python train.py --n_kv_head=1 --vocab_size=8192 --norm_eps=1e-05 --attn_scale=0.125 --bias="none" --init="uniform" --lr_mult_qkv=0.5 --lr_mult_down=2.0
MLP neurons of a small language model. Each row is named by its layer, matrix (up: input weights) and neuron, and shows model dimensions 64-255. Each number is 128 + 24 x the weight over its row's rms, rounded and kept within 0 to 255. Numbers have three digits each.
After each neuron's rows, "fires on" lists the tokens most often at its 100 highest values on Wikipedia text that the model never trained on.

L3.up857:156151161148140104111122108082149099154152102146200150126180152105117075142154129166157117103123135114108133162111123148118119104130166108089141125092124126108123127076110093124136131108114106149146142161132125121149158155127168103139126071109095126165173135163132105125182138144124119164158141121162150179139123124138161112111107127125122134127169078170150144067143140095129120119119138164187105133116153077126155128142107125099114161168164120111113109110097158123136131124142160119156124106149126102100117124088136123151121101100148107133099097123116124104127097152139153136
fires on: ",", " ("

L3.up56:146123129137139118138126124153101135123155106161144119086106177129143123148141133128102124135158136113122122102136118119130094136132103134140076154147147156137118141104127146127113155114152134096170135114141118083112122127162087146114109140094116124138121138129078148120130123158173162122125115163153132089157137130146101110134155089160108158153167097163122109124138107171077115119098130153090160108146108106141070164101136129125149137138110078131126156113135165118137138129125158127076182141115109121155126086156136113148098136096136155100151164171148085135185153116148112151
fires on: " of", "p", " in", "ac", "ed"

L3.up96:170138123120126108091075141100154102114131109105135150147161127125112118151171116122091142154139108128121181114144123106105159104133138149146118103158083114161150127130143144108167114148159148129151091115127120134097130148114114120113136120135115103106083145149073151121095106161137121153091134109116089103101151117171084137169157159142100138138123131151125096147100103167127108125110144118144119151121080131107128115112114163115137106113113156144147100180135139159090122146078108085137123155141132125066113135147132124090148142151114114111164122150159134143117152116125093083
fires on: " |", "s", "0", " record", "."

L3.up850:146116146143143091145077115113124117103124138157129090145123169152167118090173131146120140114150097056112127153101134109105110146165095157115111115147157186144115062120115098159113107117129104152140113134088103131122141136130145117147089104180162095124148159052140151108140145127126099148111089149113154143126154135151133112142110162152134141130158147153111118111133116121119147146143140120123151098184141144159099162120111169093112150140123064132131157109122142109103127129115140121114150093108129127145065131133134158147131113156186121122152119133134130139098153129139119121
fires on: " for", " in", " to", " a", " U", " by"

L3.up827:127137129104103142102076166133139100131144134123135125184140126139134127118118100148107132154155119116121130083158124110086093156119140128128083126157144106138118122146085166128133106102101112134143119120129138140137183117140165116123108110170135113113130159045160132142151111172139104121129109121128134133093119139174130102081120137162164158108109104096178129123142169155105118113152108125088153128106135137154149122110153124144159102169118133131116115148150088084138134122141182130140146085153134172130143060076147193101130127161125153095116094134132135099093092119152154097
fires on: " of", ")", " in", " to", " as"

L3.up250:134144152087110105129096132125148135081094141164109114139130113148133154151142113141145124098127052140125133143107147126161072093139156084118129149118082121125102113154150140119160133146124154117161104158121159176107133094127157121165138118154124118174125120165120177135129097137137100120145140146121152096158142141105118160115138098110157128136115127181169150128120121138112129146135126081167116159086069129116123130141155126110102127128176105186090130098166163102116106116102097147190146155097158146128170102130129137144117144134086113082087148096152158130122165111137120121
fires on: ".", ",", " of", " the"

L3.up222:175138132132128145115143115118131151109134111093122113133172116158107092081125101115123133105163075159120113161093110124151134125104136138119163108127144134155141167116143138103134117148132111120112125142111094134087134090157131158120155113114155176119119134108133132142115111110189141174123133106155109117039079148134101110117157092145120151166164158123152145133130178108095085112149091117105128132106151116112161100143114147155138154096125111151103129133111162093161155128132111113111152154140112163110110143106142146136137138145187113133099144126121139119087149125116116099
fires on: ",", " it", "0", " It", " has"

L3.up309:144137095151126120081102123143142123146146086132142108104128114128095104119100130145174112150102122103098114056126098191142109159121129169098117119142099107135123128143136122159103103115151128154162132126135074148122119151119152149172180147136164171151121130159125125200104145109114152107159148142103097086152141149114113133123136105159155155091128116114117061133159119135106150127130128155121105127108136155125142115119133139122108102168129135159100128151113133106116152103082131109131102136111149168139144116150164156106117104145123067122155134124115127117149110136141133137
fires on: " the", "|", ",", "s", ":"

L3.up514:125139111070111109158130156129141144101108178108137090137157150166170119142098127117115134104087070154189128114128144106125091111123151124114135124084123136181102095138145108100124097147069189087106127139117141123145150120164113108140124132158106121122144107138147133107143144071158126153110113137138102151103133097153151092121176107117179142163084128129176164107110112107100135091160159111154110092096117147132087110133123122105084119104103129117155151144118125100105129120122130139188107132147119131137128167128157148126107143102173134118120107131132097083121136108116144135
fires on: "s", " and", " the"

L3.up692:182150143191117156069093101128099155116134121154152120111134112165160120102121128123083105114097094161153129103128121157147094130116111116113100148108099154108162108095119133141150143160115131109123109115107141118097123136144159130143149106148123153157124074148128074100169101137130131095145166138151088165086106142115140152139088097159130143144112106126166096131124113142162092109152102164140139125132108139118108143150163182108111119113143139139098121120156145163115130146142125113157141123152099089078133133123168094148129116121127133117189124113104168159161118120120114152
fires on: ".", "s", "es", " =", " details"

L3.up652:146131118149127108141140148119145140129159090092154143105104109112147102158176114135105105140133081113092154131128092139102118159161131105145176140132095162153103106112129138155113159109110142124136159093133132135151121160105138136166135133137138116126135122139160104139109098084131127152101114159109120145096123081134117094118166152099174163127055151193107144120106104148155143108130105139164143125133113132143121108137138129117094158114134115145156118131130130168164118084102122125063107116143146115120115166129103099152111123112118161074160142101141141089159122114171139072
fires on: ",", " including", "o", "ated", " and", " as"

L3.up574:132140137115184113163099137133120154123137136125104141135161154099103103176135148190140139140125114128115117099133092144116106204120122147100103086073117169135120123126127117126113114111120166134151094121116165122160124109086118113158146093157145110132143123137120118111103104146150156144140133161121142136168149135134097170108119093134119139122149137126167099103097118150132123139161116083124113131116128123093189140087131151121130153125142129160127151117125139103129155149160168086157129132131114128090130159122140145173077104179125146164128185146135101140140106145107124111
fires on: ",", " by", " |", ":", "with", " to"

L3.up383:109110147109170147113092085140147125124120176133106146144175132153152160145090115125099150114108104102139122156119123167145123124127103085139136159143125125151146103114137134103138114150142100100111124135160121143096146153121148128158150123131096142162119107153120113136130136112131152130137086127125106162158125117098143103129150112065172118170142091106139126125113143109095107091110086135126138164083109137125117147083116159179077144100104140122070142115155116121137137113145121124137128134163087162112134149167178101106174130150163078166140124137127160127123131106138105104
fires on: "s", " a", "a"

L3.up840:138133162130108134084101151115151153120108119129164119104157111192110119101130133104118143118138131151134146183126138141077129091091108132136141106120087146135112131116105136153138169102095127143112142094120127132123146086145141108185128054093122138126086130122106124152135147131175114138164140121105145106124072181114157134139158137077132135109125117144125115143119103134156137095136139156153135112146132186111090117111107126140139142127126128160141174123096094128102117109141093158095118154159121115110121141136136121181122123139163162146115159079121122186151087141100107136
fires on: ",", "\",", " each", "y", " while", " From"

L3.up27:147095101111118111131173118127116168123160121123150124155145140146157116157132123146128134162093085133077169162139140071128171123148119150169122137171105112107090101128132130122107102139133157108186101136105108099115139090105149125123134116118119143155166124134103136161138126134084117104145100100180134128150133124100115099155130107134136136128110116137134136138164152125138135091142151095102103142105099122124126091130136146124215151167140113152100117111100135158146161157140129173139135116129121134109137175141127148120113129125128112119112101145105124153089121106105139135
fires on: " to", " of", " the", " many", ":", " and"

L3.up501:130160145109148130185122125152097104144097095144100108139125124135093120158111082147144094152114125163158157190136140163088155128180159102113150148155140113158115164111132130163097127135166108091143189087131129160113138109127087129132089095077135180149137135134119129062105117117161114139110104118151102116145183140142139135154107128102078175084143145153143093122119133114120136145170120126119112118124117130114115146112115118137110117130151121142112084145120168152157185097133118138127127154109142099117107128114129130165114155101141130164090114106127117121159121114136131130
fires on: " |", " ", "s", ".", "es"

L3.up631:096151194129120093106099102109166147138160145139135138128069127150141101127185116123094162120103115092145117121114120153139104092080154156135157098152134104118127124139094158108129152108082157130173123132130116104137137100118184132152104121098105155160116146117123132134163130137146109163113154124117138130185098090108131140161181104117125096113133119147140163141116161154095143129105121137154144105135095160132114102128103168112103149114149105176092163153086098172098120127098094157113140142154135143118121112116137069148101119124162091098108120123152125127158139124103123129
fires on: ",", " but", "\",", " and"

L3.up658:095124144139127135095169156131192084139135119138128146080132121100134086149160123097095134157102117160123165149137101115127160101144112142151123120102120121120113156079149164123168140105090135074116123114159154145175181119137113096108143121086114101148122107124119114090153140135093097101161101188143136107154153144119098125069120128126164160161107134188091117123129139112138127089068150152121133101141126107151111145132128116116174137092159129118120091114104142151139129149103158095155133154149130164100121122132108148118122126132140137146103116121187086128158154092169146140
fires on: ",", " as", " \"", " band", " called"

L3.up856:082095109114170175085096135139145164137139131155151169143147129116160182121137151133096143079113169115117124142159099120160110133149176161118123128121142123155134115109108126180149085147159112110114126122131119147133126083099151095126107151142121161085112120094102177126148127116166134124143119105148099169133111098120117114149109130162153149138148146128138121118124124088122071150108133132130155156116079114131099120148119171097141081138103127145131125084133131089157128137135140169123109134137124137125084136146204150129129116088152130161137122111140151118110122100131149101
fires on: "s", " in", " a"

L3.up475:106143124098137136117115165111139133197126145134125095138128124164149170166104110155111061151127154121168109144150136122107161099106126146145154123064141123119133146102132119082120125108170135071122116138133121176136148125086124094136133116159091193134127107107152133132154105106127139147153136144131085144117173149155146149115188071134154152086177089111106090089107099138104116101146127165091153131117125119119132115098127116162135114138140123128135135104132126105102131153123127111058103100132197153157147092183155146140131164134111125128117114124138139120112102138133120136
fires on: "i", "a", "N", "o", "R"

L3.up577:129110156122161127112126084139150111115131099123143129152124118090106124188148144105114119128074059150114117138089136163123159093200137133109130096146114152154114146111102111155089140073133158151176097140124119122130111136111106168169122065131126136124116111138113152103163127107160084171153181103147130121115093110101126139111149112117146114155149140127146129137127110128102098131112068139139107106074117119120127184096145126094107122100129145143111113110123120140117177135148138139113138097108074110097113182149155139121114165117094136148102116157132155130096171135115178127
fires on: " |", " (", " =", " ", ","

L3.up871:122144127157123115093080105142121100181153117121131163110127119115148179104121102143123138101121125176146132129113101126122106101159124102137075164115137132090120160149126108120134136088180123173125143092114182096127114109104158130092113126097109145173127117108108127145124190175144153133135145160127118113155145110129120138086064128094123146134133096101157154126120162161099121120140145136130148131136108120189132133123091151109151094105117118138132113142104116115112103145105174146190126116143103164135120107117105090181089127138142128126118150156133150121120141110182100098
fires on: " of", ":", " in", " Grand"

L3.up235:165145167103136146168107149153151139093106115109101108126151126127118148129145137102118095124081139198174117152157152149110086129158145109151140118124118063114128149143106153141148108101124098156142146093158118151132149186127174167135108123140112127136088101147098119128163133149120122134095073147131091122114155108129136083140174111128196122082096078111142180099124083079124104150102126159154137137077119097136087161120136149124083137094130133130175127167136152152140133139101121109115134147121110140121091120086149132136128110119148129123125125179132145145103130112144154153
fires on: "s", "h"

L3.up753:122078148127131118111099128110126112117099161143151120124105115110105154148141087112155127136101144091102176124095103078143058160140132138134089128119131106136132138125163113119172138105076121126119096108143119129115133144120109135161099177058108112157109156143098157167084113085116112107140111091090193142108133148153128112112162125169135144141149117114109112119144088109151137133135100145162095187131141126131138123131123164111076093101154104108106135159124069153125126133127097144136135088115138139136133131154121113130103157136119133130134164172138116124135124128172141084
fires on: " de", "de", " De", " O", "O"

L3.up16:144125132087131127128142113109143140091111097140178114125138133183126153142155118174153082118116068158131126110114126144123129096115103150131109103185137138124153097139094151155116135106106114179142130153164154133110142149137184116193140080103096110163150148147103138143123127135127106106164126122165162192120137095137157145178098143140148126090183110132112156146153109160136102129091126098150134180102096113137147112083130104135141097130159072145110126121123154109113158117106139095123108099150099145110127177123174142141128150134131110124138158103106112159127139126144187123
fires on: " the", " of", " from", ",", "),", "s"

L3.up52:130126128125094104155100068155086097122121106118156156118118128113160113130103186141161127112084104117120114116150126129104088153084145117097160129121149095117107135120163140121131146140153168136155179135149139106122138120132130064124130142146116079123170089126112129183120128136151106138113143117141108156176155143114128095159114150141125137106137114122104154117138142197096142168132132134100133128146110161147071115104139145123122112082129124141128137087113100101115085142100121105155123100133124170142091085152186134122135126112155099101137087096160143119118147128107143116
fires on: " of", "s", ".", " a", "y", ":"

L3.up891:160148143113135168132135150107089153133084128117111143128168115115149114117124106095139145125180136117091085133155123108170089116152146109141110121159109132115081153091112131118130119135184125107124131138089127124085137118175080154120131133108072130140094095154117153120127091144122132140113126144127104117118081167128108139101153123130153145154141124125124078118058128130136116121112147088161112120114131097166157138118124103123128139130134116090120133161150118135114154095144113125135094176144145152116131126101136079123148128141129143126132141128094129126132128163112121132
fires on: "s", ";", "9", "W", " |"

L3.up392:129144142122154161149141162148126135147124135109099126128123130127165169137165086131138157138180101101110091148116096108087141137125139132124139149128106170117126147134122109143118173151121158122137136126179136097093147126112111136145121126095177141111102114147084154190129138117147143143084117122135149116109095112105129087103164083134115154119107068129132135161177138142130117164173058099090080153126152171131128146122137147095132107171113174142151138151125133151122152079114150091125127116113156126113142125114103118127109151129161111158097159136135115113118095145113143121
fires on: " De", "0", "8", " de", "1", "ro"